Weights of a small transformer language model.
Size: 15 layers, 5 heads of 32 (1 for keys and values), MLP 448 SwiGLU, vocabulary 4096.
Architecture: RMSNorm before each block, biases on query, key and value, tied embeddings.
Training: a variant of Adam for these matrices, 115M tokens, 6731 steps.
MLP neurons of a small language model. Each row is named by its layer, matrix (gate and up: input weights) and neuron, and shows model dimensions 0-95. Each number is 128 + 32 x the weight over its row's rms, rounded and kept within 0 to 255. A neuron's up and down rows have the sign that makes its largest values positive.
After each neuron's rows, "fires on" lists the tokens most often at its 100 highest values on Wikipedia text that the model never trained on.

L4.gate339 [119 147 144 125  65 185 161 111 102  89  79  30 115 207 122 183  81 148  70 102  52  60 146  85 145  97 127 135 101 135 137 150 100 133 134  92 163 147 134 143  94 144 140 169 133  60 147 129 147 110 150 131 152 123 151 130 107 172 157 117 149 131 153 111 137 187  97 138 126 132 129 144 171  98 136  86 212 141 103 116 132 152 160 142 137  64  98 114  96 157 101 123  95  40 141 114]
L4.up339 [153  74 143  86 124 124 114  81 193 172 178 151 115 134 103 110 101 106 171 223 145  79  82 139 129 129 151 108 167 172 119 171 106  97  72 137 158 116 112 125 192 178 186 150  79 121 141 147 121 112  88 189 176 103 149 127 129 166  85 170  93 117 166 121 201 116 106 127  72 189 166 143 123 101 168 122 132 123 103  91 168 102 155 113 100 130 166 106 106  81 153 126 176  82 125 110]
fires on: " system", "i", "oute", "way", "ation"

L4.gate222 [128 114 123  58 184 163 152 110 178 103 120 153 129 114 178 114  94  67  60 136 141  83 135 151 100  94 115 147 153 130 148 117  99  96 151 204 101 155 135 114 109 131 119 124  78 161 170 117  58  67 127 143 110 173 126 119 131 133 147 186  59 110  89 164 118 190 168 150 119 123 140 138  78 142  93  99 114 154 126 135 191 126 124 139 134  75 154 133 109 118 173 133 180 162 136  86]
L4.up222 [106 121  44  72 174 132  94 142 104 154 155 153 152  94  82 148 125 115 128 144 135  63  96  75 115 158 139 113 169 179 144 126 108 105  36 163 140 180 188 163 173 114 125  98 120 100 166 105  82 173 135 144 130 123 107 100 172 137 107  96  78 168 139 171  98  97 148 133 108 130 121 159 126 185  96 127  64 124 103 127 141 108 100  90 138 126 107 129 129 110 141 181 118 125 117 157]
fires on: "arl", "el", "ald", "ord", "od", "il"

L4.gate325 [100 135 187  96  75 120 143 202  98 109 120 126 151 112 161 182 134 126 153 170  59 152 127 181 133  80 141 170 140 125 139 149 148 122  99  93 169 197 149  69 135  85  99  77 122 134  98 185   7  62 147 126 111 140 126 195 140 125 131 134  81  99 130  99 166 135 150 115 100 117 125  79  95 116  49 115 117 129 154 100 134 149  72 131 175 115 126 110 168 105  79 101 171 104 136 118]
L4.up325 [130 103 155  95 107  95 190 129 115  79 142 135 177 122 148 121  89  97 124 131  75  67 117 144 144  88 107 145  82  74 178  84 113  96 181 102 144 176 113 145 108 123 100 118 129 168 117  75  99  83  82 111  69 122 107 147 114  99 205 136  96 123 133 165 172 154 109 164 118 145 130 175 117 170 138 131 114 124 180 153 147  97 101 149 120 133 142 163  90 142 119 135 125 122 143 148]
fires on: "r", "m", "b", "av"

L8.gate119 [121 129 145 131 145 134 124 185 124 204  89 136 177 151 103 164 141 109 103 126  86 158 146  74  98 112 162 166 156 182 104 147 172 130  51 121 120 131 127 131 187 131 132 110 137 192 176 186 108 161 189 147 147  94 131 154 131  86 142 142 152 120 119 126 144 172 137 165 121 150 120  52  87 124 122 135 136  66 164 106  84 159 137 161 140 100  68 107 145 134 113 133 192 117 109 160]
L8.up119 [136  80 120  76 115 108 170 117 125 108 154 120 124 127 157 133 125 110 103 152 157 170 117 164 160  89 139 141 165 119 140 153 133  79 144 155 137 156  95 185  89  59 153 126 159  60 112 120  55 122 182 148 136 113  90 106 156 121 164 104  94 149  84 157  47 159 135  86  94 154  55 131 183 115 165 125  94 154 171 125 131  79 100 147 174  85  84 134 196  67 111 126 129  88 128 219]
fires on: "t", "er", "y", "st", "h", "ic"

L10.gate261 [192 112 198 117 146 140 152 145 153 145 155 145 135 105 133 120  94 158 108  90 108 186 135 154  80 162  65 116 122 124 166  73 141 158 163 147 107 129 102 161 117 102  70  99 112  91  91 158 158 103 123 133 150 140 140 111 137 157 181 117 124 144 121 117  75 119 124  99 136 105 148 158 106 136 114 108 162  65 130 157 141 152 140 134  87 159  59  97  80 166 191 143 116 101 133  94]
L10.up261 [171  83 134 150 114  88 115 164 111 112 153 165 159 123 101  98  34 157 169 118  88 121 149 103  97  71 173  93 145 103 110 171 129 115  97 141 134  76  77 170 147 165 150 116 124 131  80 187 146 158 108  93 182 136 170  79 178 179 161 163 165  59 143 107  78 137 160  91  62 143  88 155 177  81 118  94 150 101 147 105 105 108 129 126 121 133 100  61 109 133 131 134 155 110 127 172]
fires on: " h", " end", "ia", "stitut"

L10.gate288 [ 84 155 169 142 130 136 133 106 212  97 132 126  98 109 185 131 207 164 128  58  80 152 140 151  86 133 121 134 128 178 175 129 143 171 119 182 127 132 132 125 105 124 131  98 164 105 105 149 143 117 175 143 108 140 155 183  71  67 142  90 123 170 163 160 179 113 121 155 168 112 121 134 118 117 104 163 186 110  89 172  84 149 107 103 171 119 135 123 141  99  82 118 151 118 145 128]
L10.up288 [ 74  91 158 127 124  46  66 109 101 121  75 124 184  98 111  80 169 148 163 120 121  93 142 112 144 139 147 162 114  56 139 179 134 132 124  79 115 113 118 102 175 140  72 173  91  86 117 121  99 156  94  83 108 116 108 132 174 127 140 172 146 138 169  93  84 142 132 136  40  82 155  76 155 188 165 156 122 169 100 120 122 144  90 121 151 123 113 162 184 121 107 193 145 151 120 150]
fires on: " ext", "\n\n", "===", " Sup", " en", " t"

L3.gate442 [159 205 106 135 161 173 102 130 175 135 109  61 116 146  87 136 101 113  94 130 118  66 129 186 126 144 170  99 132 105 143 118  86 116  95 117 172 120  93 149 189 145  87 111 112 143 186 167 137 107 174 176 169 135 143 133 168 197 187 125 140 118 141 102 200 117  95 189  72 102  85 147 146 129 119 102 157 120 132 166 140 144 194 115  31  79 113 126 108 124 158 176 147 105 113  99]
L3.up442 [129 203  91 124 176 141 110 101 181 119 111 112  72 132  71 178 103 110 112 136 130  87  90 126 127  96 128  80 137 125 140 103  30 162 132 164 159  96 136 161 189 174  91 126 100 172 197 176 140 130 168 152 114 147 147 129 159 199 136 108 118 131  94 135 214 113  75 127  69 103 115 130 101 141 150 116 171 138 108 165 119 136 188 111  59 133 148  96 103  71 145 131 134  87 103 158]
fires on: "ound", "way", "olution", "ation", "port"

L10.gate11 [117  96 202 106 119 118 149 122 138 137  40  93 107 125 161 150 171 158  75 103  93  37 133 180 117 118 150 151 102 154 134  64 151 103 132 122  68 127  85 166 167 100 126 130 134 100 151 115 110 129 100 127 101 168 162 214 107 114 195  93  68 160 110 129 200 141  91 124 119 129 129 128 153 176 150 109  80  78  84 113 123 136 141 105 101 129  87 107 100 170  77 146  92 166  81  79]
L10.up11 [128  99 122  75 118 147 147 143  70 180 143 175 157  68  25  92 145  61  56 141  79 127 122 148 156  94 141 141 127 153  78 117 102 115 133 135 130 119 135 170 103 126 139 150 145 114 133  84 170  96 126  73  90 123 163 183 154  78 120 144 144 160 136 132 160 148  76 124 137 155 148 122 144 170 138  85 151 127  76 139 139 126 112  59  35 202 149 121  93 106 127 128 149 168 123 111]
fires on: "ag", "al", "ind", " mid", "ink", "ap"

L8.gate412 [174 150  97 112  91 144 114 161 136 112 174  82 137 190  86 116 159 122  99 132 180 123 123 160 134 144 145 107 155 136 105  92 167  74 130 126  82 157  54 157 142 135 187 124 145 185  83 195 113  81 120 203 168  73  83 163 138 120 144 132 101 122 152 140 205 140  45 149 136 158 138 106 179 104 138 155 155 102 159  95  94 125 148 116 127  87 119 124 166  97 125 139 172 123 127 149]
L8.up412 [185 132 135 175 120 121 142 121 140 177  70 121 116 111 127 102 138  79 173 124 137  58 120 120 177 150 155 120 159  81 125 154 169  60 105 121  47 140  94 165  98 127 193 120 176 157  65 152 116 131 165 160 164  62 139 154 125 103 146  99 136 113  99 184 163 112  80 118 139 100 117 138 149  70 101 103 149 131 130 149 100 134 143  83 109 113 112 107 101  78 155 165 131  76 112 109]
fires on: "op", "g", "ower", "own", "ock"

L4.gate286 [124 122 172 177 141 164 105 117 107  59 138  80 181 110  98  80  71 176 142  86 164 176 161  86 135 128 169 148 154 144 119  84  90  84 100  55 120  85 100 119 151 127  91 168 171  95 126 108 151 161 120 144 119 227 135 108 115 155 111 100  79 105 135 121 144 139 113 193  92 125  56 147 113 131 135  35 142 137 105 187 111 142 130 122 141 140 120 195 147  96 133  76 125 114 127 167]
L4.up286 [152 131 145 179 128 192 216 123 167 112  84 126 148 128 121 173 156 145 155 135 113 103 119 116  72  59 149  75 109 132 114 138 123  68 113 104 132  53 165 198 157 175 129  87 120 135 111 111 127 164 157 144  95 108 120  78 149 124 133 109 146 105  96 102 140 178  53 152 103 142 139 100 110 123 181  94 113 157 101 110 179 115 141 161  47 104 136 142 154 139  97  69 122 200 121 171]
fires on: " end", "ed", " leg", "port", " Other", " Total"

L12.gate297 [128 143 179 112 123 123 165  87 125 115  84 130 148 144 160  87 163  95 118 124 126 131  88 118 171 200 108 160 169  98 134 127 125 149  86 116 122  34 105 132 134 119 120 201 100 129 115  86 145 127 148 102 123  77 179 185 145  76 188  76 119 123  94 160 191 146 132 103 129 146  87 175 169 122 129 140 149 130 178 181 114 133 132 133 134 140 108 113 109 140 189 143 123 179 178 116]
L12.up297 [172 115  69 177 186 129 107 163 131 130 121 145 102 159 119 130 113 125 147 138 119 135 125 127  98 166  70 121 180  41 146  70 116  87 138 132 115 111 108 101 126  96 106  87 107 129  86 147 100 157 134 115  93 149 110 111 143 110 130 184  90 113 169 111 144 164 153 135  98 119 112 138 162  74  94 148  80 103 123 144 173 116 126  90  70 161 105 140  61  33  82  85 143 138 161 142]
fires on: "m", " m", "M", ": M", " M", "- M"

L2.gate317 [ 99 102 159 100  86 163 140 146 122 163 191 116 159 134 135  98 149  73  42 145  97 172 130 107  99 144 153 106  88 134  76 145 145 114  86  88 114 171  96  98  81 113 140 100 128 110 154 122 112  77 145 136 122 172 174 169 185  47 126 159  92 107 141 117 142 160 112 214  74 198 108 135 166  74 115 114 141 130 116 130 138 131 109 121 147 129 172 120 151  87 123 115 129 129 207 104]
L2.up317 [ 88 107  79 159 133 110 107 102 119 176 182 114 130 164 142 150 135  91 116 108  93 166 101 136  93 160 136  88 112 140 143 162 120 166  78 110 150 139  23 168 139 133  76 159 136 130 117 143 133  99 142 135 134 119 155 145 139 112 123 110 175 122 123 116  92 171 195  87 167 103 137 104  69 139 186 143  89 151  80 211 145 122 119 119  80 103 150  74 103 139 121  94 135  66 141 136]
fires on: " no", "ological", "ground", "ical", "itive", " material"

L4.gate275 [ 80 164 150 152 176 113 116 164 165 108  98 152 111 106 194  62 109  94 164 170 136 153 131 130 139 153  63 113 143 121 140  97 163 122 117 177 147 142 134 146 192 161 104 134 132  93 103 110 114 126 137 197 160  91 112 131 122 126 102  84  96 143 119 118 172 155 167 157 147  72 104  91  99 134 111 121 173 130 119  46 143 138 159  97 161  95  81  83 145 103 129 117 131 148 156 102]
L4.up275 [105 124 134  87  90  62 132 168 129 128 209 145 153 172 120 160  96  86 130 126  90  95 133 107 178  91 138 128 120 104 156 182 127  37 123 151 200 129 158 181 166 116 116 158 146 129  75 113  45  92 146  97 117  98 139  91 186  98 163 129  85 130 125 134 103  91 125  96  80 164  93  93 142  83  87 171 154 171 138 129 138 128 157 128 160 126 112  87 132 162 106  90  72 124 112 171]
fires on: "is", "er", "ge", "st"

L12.gate232 [128 128 143 143 102 145 120 125 167 131 136 149 140 182 181  98 124  73  73 162  93  97 126 177  51 126 170  67 119  98  45 146 116 117 148 148  94 140 123 138 153 165 125 126 153 173  72 168 121 140 113 140 157  49 144 132  71 125 186 136  82 106 177 156  90 147 121 122 142 110 162 156 111 124 125 108 199 144  94  89 145 150 139 163 115 118  56 174 137 116 136 140 136 117 103 166]
L12.up232 [108 115 172 149  81  80  67  91 140 117  89 109 145 111 141 125 179  97 124 128 118 138 155  55 143 160 172 127 127  97  97 134  74 129 167  99 136 141 151 118  97  67 113 161  98 105  27  49 109 145 117 147 150 138 174 125 104 103 114 113 135  79 105 115 189 128 108 120  93 122 124 154 122 151 165 126 114 123 138 161  95  87 189 145 131  80 183 104 160 157  51 152 140  75 114 129]
fires on: ",", " ", ", R"

L2.gate198 [ 95 159 104  99 167  99 116 160 212 121 124  97 141 147 124 109  86 128  88 127 189  85  87 144 113  91  79 140 158  61 110 139 121 136 138 170 141 115 126 104 174 105 147 187 136 124 167  83  21 146 152 104 200 103 125 173 136 131 170 135 125 124 116 157 173 129 117 123 130  80  97 102 130 146 112  82 132 161 115 130 161 124 152 196 150 127 108  82  81 134 111 138 119 134 159 105]
L2.up198 [ 52 164 118  88 123 119 120 188 116 139 170 122 141 146 154  95 124 160 133 134 139  69 115 153 106  75 162 126  69 126 132 186 106  29  98 141 100 175 104 144 115 131  88 130 149 111 148 127 120 120 133 162 162  93  47 112 158 142 158 110 126 106 139 147 115 112 137  96 141 130 179 146 153  98 108 101  82 129 102 157  97 143 102  74 156 117 146 135 201 125 173 158  84 113 112 140]
fires on: "od", "ess", "arl", "ap", "id", "ith"

L11.gate158 [160 152 150 139 136 169 207 112 127  97 114 148 134 105 108  66 134 127 109 134 117  94  94 170 159 143 128 142 174 104 187 126 151 167 116 123  71 145  80 111 143 120 121 150 183  75 158  85 157 113  79 101 138  72 130 147  82 113 112  83  94  94 148 108 105 132  94 102 173 167 136 126 172  85 132 131 137 196 202 136 122 150 108 133  78 130 120 170 136 129 143 180 165 141 160 110]
L11.up158 [173 130 126 128 168 150 134 140 122 123 118 143 129 150 140 177 161  89  86 103 148  67 145  80 193 108 137 147 168 198 124 150 117 184  75 146  92 141 124 160  71 132 134 150 120  68 167  97 146 119 171 106 137 107 123  93 154 145 143  68  96 134 101 146 131 155  49 130 165 121 143 186 164 105  86 114 152 107 142 123 148 165 186 119 100 134 119 155 112 104  86 132 178 143 146 116]
fires on: "e", " we", " bre", " pe", "re", " ne"

L7.gate177 [ 76 125 135 103 186 166 161 152  87 103 110  96 160 183 101 207 122 173 115 137  96  99 200 145 125 121 108 182 107  99 124 132 134 109 153  82 149 190 108  96 169 119  79 142 104 135 142 107  81 153 183 153  90 139  96 107 152 114 215 138 145 120 114 140 124 125 156 148 138 111  65 118 179 107 154 147 129 143 150 164 168 192 141  72 121 127 167 144 120 158 110 195  79  93  74  96]
L7.up177 [139 154 130 178 100 157  92 112 132 115 147 111 127 119 144  99 112 147 210 135 212 124 161 113 141  53 105 131  86 183 132  81 103 167 104 133 136 100 155  98 120 151  59 190 162  97 148 153 201 114 125 145 113 162 149 160 126 138 103 113  88 132 122 135 126 142 158 109 102 130 109 140 156 143 123  91 121  84 165 138 152 134 143 100 103 104 144 157 124 128 130 172 132 117 114 154]
fires on: "p", ".", "nd", "; ", " | ", "'"

L2.gate224 [111  86 144 118  93 149 170 159 118  62 157  73 135 173 168 132  88  89 126 103 133 125 179 132 135 137 132 111 172 183 108 143 145 129 142  86 130 135 117 107 118 146 151 130 111  86 110  35 151 117 140  95 121 122  48 169 114  90 173 135 127  95  83 143  66 122  74 140 137 144  78 159 171 101 113 141 149 152 148 159 170 124 139 171  94 103 126 166 129 166 107 144 115 180 168  91]
L2.up224 [127  91 143  89  63 127 177 122 142  63 128  47 148 149 112 177 135 123 159 113 143 111 175 101 164 107 162 142 155 182 111 160 139 112 111 102 100  73 113  93  73 156 125 133 124 114  68  98 118 114 118  60 105  85  89 141 100 118 155  80  90 110 143 112  98  58  80 114 140 179 101 147 155 117 136 147 171 140 188 104 133 171 151 160  95 105 119 172  69 148 134 150 105 181 168  91]
fires on: "re", " Le", " bre", "ie", "te"

L3.gate13 [115 139 203 167 131 199 146 201 114 111 116  46 126 161 120 104 147 122  80  92  92  93 140 121 158 170 171 150 109 152 109 107 141  83 131 101 128 137  69  81 148 154  83  89 156 106 179 131  75  79 138 160 120 112 133 144 151 119 173 145 102  77 186  57 183 110 114 202 138 127 128 134 183 135 122 134 128 116 168 148 120 131 130 115 114  73  91 138 123 100 145 157  86 115 111 108]
L3.up13 [108  98 139 112 137 158 153 164 145 114 159 107  41 112  66 158 144 148  87 162 134 120  94  91 150 146 147  81 121 152 101  81 113  87 169 178  88 139 102  65 120 123 151  57 148 160 166 222 133 138  84 139  70 126 111 158 169 136 112 127 133 141 152 128 185  61 146 146 117 124 155 133 146 139 165 138  94 168 145 154  95 122 114 142 177 134 135 126 109  68  88 106 117  93 119 135]
fires on: "acks", "es", "ades", "akes", "ures", "ore"

L2.gate351 [ 99 165  99 139 127 107  96 129  86 130 173 128 146 152 107  76 192 126 185 130 153  98 135 131 136 118 103 113 149 115 158 120 144 166 147 185 148 189  65 138 110 139  85 181 156 149 108 154 120 140 107 170 131  88  62  91  85  66 126 140 140 102 164 153 128 116 143 180  69  92 146 117 117 103 119 159 182 108  89  80 109 168 141 111 112 139 132  96 117 198 127 111 144 127  73 106]
L2.up351 [119 128 108 156  73 180 147 150  73 129 117 109 176 147 118 126 169  81 113 136 139 120 193 145  91 104 102 119 178 105 111 102 143 111 175 156 148 113 165 113 116 114 123 186  90 153  77 127 131 104 141 187 109 147 104  62  93  94 150 175 145  81 192 125 132 101  84 185  66 111  56 136 110 179 124 109 176  41 118 120 140 152 178  51 103 126 130 107 108  86 166 124  72 133 131 129]
fires on: " L", " | L", ": L"

L3.gate246 [129 101 101 180  97 125 122 129 180  95  88 112 125  91 187 150 103 163 121 145  72 166 134 137  78 133 107 122 122 122 127 102 152 165 191 115  66 119  91  92 127  53 134 154  98 129 124 150 125 169 167 181 128 188 136 124 139 122 141 134 171  90  78 111 191 188 161 157  78 125 109 109 107 128  75 112 145 109 132 180 145 144 103 189 116  56 123 177 181 153  94 128  66 128 153 158]
L3.up246 [118  44  88 100 124  92 108 150 196 140 121 125 122 137 182 127 118 133 150 134  99 161 129 163 100 111 142  75 101 130 114 161 130  67 110 165 107 130 132  58  61  80 165 118  69 131 120 108 181 130 138 142 141 119 139 123 149 142 101 134 130  78 157  82 139 142 126 139  78 148 109  99 100 169 141  97  86 127 166 111 144 155 142 149 118  61 120 215 169 104 107 106 127 149 131 117]
fires on: "ut", "et", "ot", "ump", "ail", "pt"

L11.gate239 [122  81 149 116 152 117 136 119 143 127 121  87 155 148 120  73 152 116  76  73 134  86 130 159 109 162 147 122  87  96 108 141 130  84 142 131 148 181 150 121  98 164 124 100  85 159 115 156 103 120 140 185 134 148 162 130 142 120 123 155 126  90 158  96 134  77 144 143  97  95 116 114 165  93  80 107 130 139 102 163 158 117 143 116 113 111 155 172 111 161 181 182 130 104 121  87]
L11.up239 [133  31 124 126 167 101 120  79  65 157 154 100 137 124 107 107 182 114 150 120 143 152 117  93 127 180  89  99 111 112  73  94  92 135 102 151 186 190 177 128  82 163 150  94  56 185 111 184 154  60 102 144  73 168 102 104 144 126  84 169 120 151 137 164 156  90 122 144 163 165  99  98 152 133 112 133 121 153 109  90 137 132 125 176 140 131 188 112 155 139 120 141  94 124  81 137]
fires on: " g", " R", " r", "- R"

L12.gate128 [147 108 136 150 136 155 174 131 137 113 103 142 133  87 135  79 131 110 137 120 127 136 121 105 116 160  68 172  85 130 104 174 121 153  94 164  99  82 119 103 108 103  77 170 114 165 113 130 103 143 124 119 182  81 149 145  82  50 174 149 109 118 119 116 244 105 119  82 182 112 117 122 149 146 101 152  99 149 191 237 147 155  94  49 124 111 153 142 147 137 109 131 133 156 173 119]
L12.up128 [144 162 134 198 177 131  74 154  62 102 151 148 178 161 163  84 182 127 152  97  91 135 123  63  95 149 212 174 156 128 140 132 124 118 152  71  96 101  49 117 115 136 151 107 107 145 134 164 138 102 178 131  85 117 127  76 135 183 122 128 134 114 165 132 146 127 157 161  95 128 126 148 119 101  84 115 128 100 128 115 129 145 166 111  98 107 128 204 114 153  57 140 153 124 174 154]
fires on: "m", "'s", "M", "r"

L7.gate346 [118 104 154 174 131 116 148 172 175 157 108 115 196 110 166 118 142 139  75 121 120 157 175 109 177 127  93 159 132 105 146 109 130 120 118 123 153 204 123 104 129  94  83 112  67  81 163 142 110 128 159  92 110 131 155 161 126  79 164 156 105 121 184 128 204 142 121 186  74 164 128  91 156 132  81 135 122 164 165 106 124 255 118 108 148 149  83 115 183 120  95 152 145 130 104 117]
L7.up346 [151 139 158 133 157 136 144 156  78 160  62 134 189 121 150  91 196  94  80 141  91 137 102 101  93 177 118 216 145 167 104 113 109 155 154 127 174 100 110 131 110 136  97 100 102  90 107  84 153 105 150  89  88 163 131 118 115 139 115  99 126 134 176 103 154 120 103 183 149 156  98 109 162 102 172 102 145 130 132 106 101 170 175 124 162 159 177 154 168  91 115 136  87 171 147 168]
fires on: "1", "m", "R", " R", "r", "2"

L2.gate298 [134 135 182 107 121 148 160 160 125 140 142 109 101 159  99 102 113 184  98 130 178 126 139 163 141 118 200 130 152 134 111 110 131  61 114  83 101 149 114 124 127 147 128  75 173 141 180 153 109  86 140 142 157 124 144 116 108 167 117 165 107  63 136  87 140 127 118 154 156 169 148 149 107 122 158 160 146 137 106  68 140 122 103  88 125  70 141 129 101 134 162 114 110 145 143 109]
L2.up298 [ 62 149 108 163 138 137 114 119  96 100  66 140  98 141 112 164 134  66  53 134 177 107  74 114 105 198 137 114 160 115 105 137 126 144 153 158 108 144  40  89 124 135 129  96 114 114 161 121  91 102 132 139 131  98 147 136 114 137  48  99 144 133 142  99  78  85 175 149  97 154 109 125 129 144 144 126 103 130 164  90  59 130 134 106 158 127  87 146 119 106 143 132 116  75  68 123]
fires on: "es", "ts", "ms", "akes"

L11.gate296 [163 101 138 143 101 134  81 155 103 147  79  81 108 106 162  81 113 114  81 122 178  81 169 156 144 127  95 111 158 136  78 131 172 111 142  96 159  83 138 134  85 107 113  99 134 125 173  81 106 119 147 121 150 169 163 153 127  56 156 114  86 113 192 116 144 100 138 197 115 117  84 155 111  70 113 149 162  58 140 129 132 172 137  74 110 158  83  78 138 139 142 216  78 140 101 143]
L11.up296 [155 112  92 124  91 124  92 125  89 127  75 130 144 166  81 119 184 187 124  62 153 118 175 139 146 160 158 150 129 140  55  37  83 102  95 126 122 140 134 152 137 129 134 152  71 178 168  91 170 186  82 123  83 144  95 140 132 170 126 153  88 112 132 120 126 121 125 125 129 173 120 137 146 153 134 122 117 213  94 161 167 127 121 106 153 112 134 165 156 121 131 144  85  53 139 107]
fires on: " r", " R", "r", " v"

L7.gate284 [158  98 131 179  78 152 133 145 134  68 104 102 138  75 117 132  60 163 120 147 177 175 122 137 132  98 169 137 114  91 136  58 145 122 128 132 107 125 160 146 118 130 151 121 173 118 110 129  98 165 130 122 168 162 112 117 150 198 130 138  76  89 115 156 129 137 111 162  75 127 107 156 186  70 105 142 152 167 172 143 113 134 115 151 160 113  85 149  99 159 137  88 148 134 155 101]
L7.up284 [127  94 138  99 165 125 131  73 134 180 136 123 145 115  96 160 100  37 139 105 143 194  72 223 123 121 155 110  87 130 145 122 104  96 117 118 142  67 159 187  95 138 178  98 134 109  86 119  98  86 116 109 135 113 134 103 198 136 129 146 154 163 148 111 134 181  75 147 127 161 116 140 131  95 185  50 126 140 143  90  99 106 105  84 139 181 156 102 148 111 102  59 141 103 107  88]
fires on: " ag", " end", "ect", " contract", "ed", " there"

L4.gate283 [ 83 135 174 170 106 162 122 113 139 122 137  59 142 167 162 115 145 185  62 137 102 115 140 133  77 135 120 100 130 100 140 155 179  35 143 101 188 167 164 139 166 123 134 162 160 103 117 162  35 163 130 127 129 151 123 137 153  84 154 142  98 115 110 105 176 151 158 182  95 206  57  98 113  95 136 135 147  90 110  97 120 155 154 148 141 161 100 118 131 154 148 106  96 120 122 121]
L4.up283 [110 133 109  90 131  79  35  81 132 128 161 137 109 108  54 107 115 116  75 113 109 123 118 105 208 152 104 155 127 169  97 135 118 135  50 128 135 163 156 106 125 131 132 154 159 153 156 165 100 125 132  84 123 135 131  65  97 170 105 146 134 137 177 146 149 143 149 148 165 114  89  74  99 144 130  71 150 134 127 103 127 154 146 166 140 172 103 154 145 157  80 177 159 119 121 115]
fires on: "or", "al", "id", "it", " however"

L4.gate41 [ 83 165 106 173 196 119 166 144 177  96 156 109 127  97 136 146 135  98 169 141  55 134 130 101 102 154 122 115 148 150 127  85 175 155  89 110 106 126 134 146 150 141 101 128 141 166 181 141  82  94 172 119 142  70  70 100 134 174 170 146  85 101 122 137 126 141  66 154 109 106  88 115 135 112  48  93 155 127 120  95 175 113 133 143 106  73 102  66 156 140 140 145 156  99 145  53]
L4.up41 [138 143  73 113 154 159 162  81 184 127 199 161 191 172  86 148 166  71 102  94 130 119 148 102 106 128 174 159 136 136 115 138 107 124 142  77 122 176 159 145 170 130 129 106 151 107 157  82 109 157 100 107 112 104 105 128 142 147 134  36  75 166 138 109 170  86  90 134 155  92 165 171 150 161 129 137 105 113 120 156 166 104 148 144  90 134 117 148 119 174 135 169 104 167 178 131]
fires on: "el", "red", "ain", "our", "od", "ight"

L10.gate284 [139 117 189 166  75 104 125 136 147  74 134  85 169 140 194 152 146 101  92 123 131 141 145 134 104 150 139 131 128 127 168 163 179  81  70 122 120 160  80 117 183 109 142 106 117 142 136 219 122 167 135 162 131  96  81 172 133  69 166 109 154 118 101 130 127 127 120 170 139 139  75  98 126  99 151 135 177 129 107  76 137 140 108 121  76 110  78 136 120 168 155 135 165 108 129 160]
L10.up284 [152 145 158 103 135 138 106 131 138  96 113 118 155  61  74 152 164 105  86 129 127 156 163 156 135 128 121 137  64 120 116 152 134 180 128 113 156 112 142 169 134 176 107  58 191 132 213 157 152 131 145 163 133  96  68 136 172 146 109 170 105  67 107 157 149 151  72 135 153 147 102 121 149  91 152 137 217 126 127 141 155 146 114  88  93 172 149 106 123 181 155 129  81 155 168 188]
fires on: "er", "it", "or", "0"

L2.gate275 [117 139 176 169 146 112  88 153  98 108 149 135 147 105 133  97  99  56 149  65 167  90 173 151 152  63 127  99 157 109 172 134 175 181 136 145 175 153  79 106 144 168 128 171  94 148  49  94 100 122  88 122 144 156  94  99  95 107 122 151 166  96 119 110 120 167  87 113 108  68 118 132 141 158 119 161 127  78 150 132 132 155 149 106 158  90 117 175 204 165 101 136 135 127 131 156]
L2.up275 [190  85 106  97 130 100 152 131 102  81 102  83 115 116 143  74 163 140 184 147 162  73  93  92  97 151  87 106 100 113 113 158 128 119 128 140 144 125 140 144 120 148 120 178  99 135 123 150  96 130 151 139 124 130 109  69  90 107  73 145 125 126 125 175  98 101 204 168  89 142 115  76  77  89 128 132 152 107 156  93 155 161 148 158 101 140  96  82 107 126 146 151 139 177 120  98]
fires on: " | L", ", L", " (L", " of L", ": L"

L2.gate188 [228 141 104 119 112 178 133 141 155  81 120  88 165 123 133  94 195 146 148 147 147  64 129 116  91 104  89 164 131 132 102 119 180 122 148  88 103 116 151 130 123 115 232 120 133 103  67 149 112 130  96 136 163 104  88 134 164 145 220 142 105 129 147 137 120 103 104 153  98 128 138 163 164 109  77  63 144 120 170 148 128 142 118 131 132 139 138 126 129 144 128 137 123 127  92 110]
L2.up188 [189  82 133 130 115 180 162 126 151 117 124 115 158 116 131  98 191 103 128 120 141 109 144 122 141 189  94 161 115 110  57 143 133 113 177 134 135  98 106 104 108 130 191 166 190 137  76 152  80 159 142 136 187  35 138 153 147 136 134 166  87 131 140 155 106  95 111 179 128 146 148 122 145 127 111  80 121 150 191 146 113 151 147 171 116 172 109 158 153  94 177 136 158 114  86  93]
fires on: "ock", "op", "urn", "ission", "oot"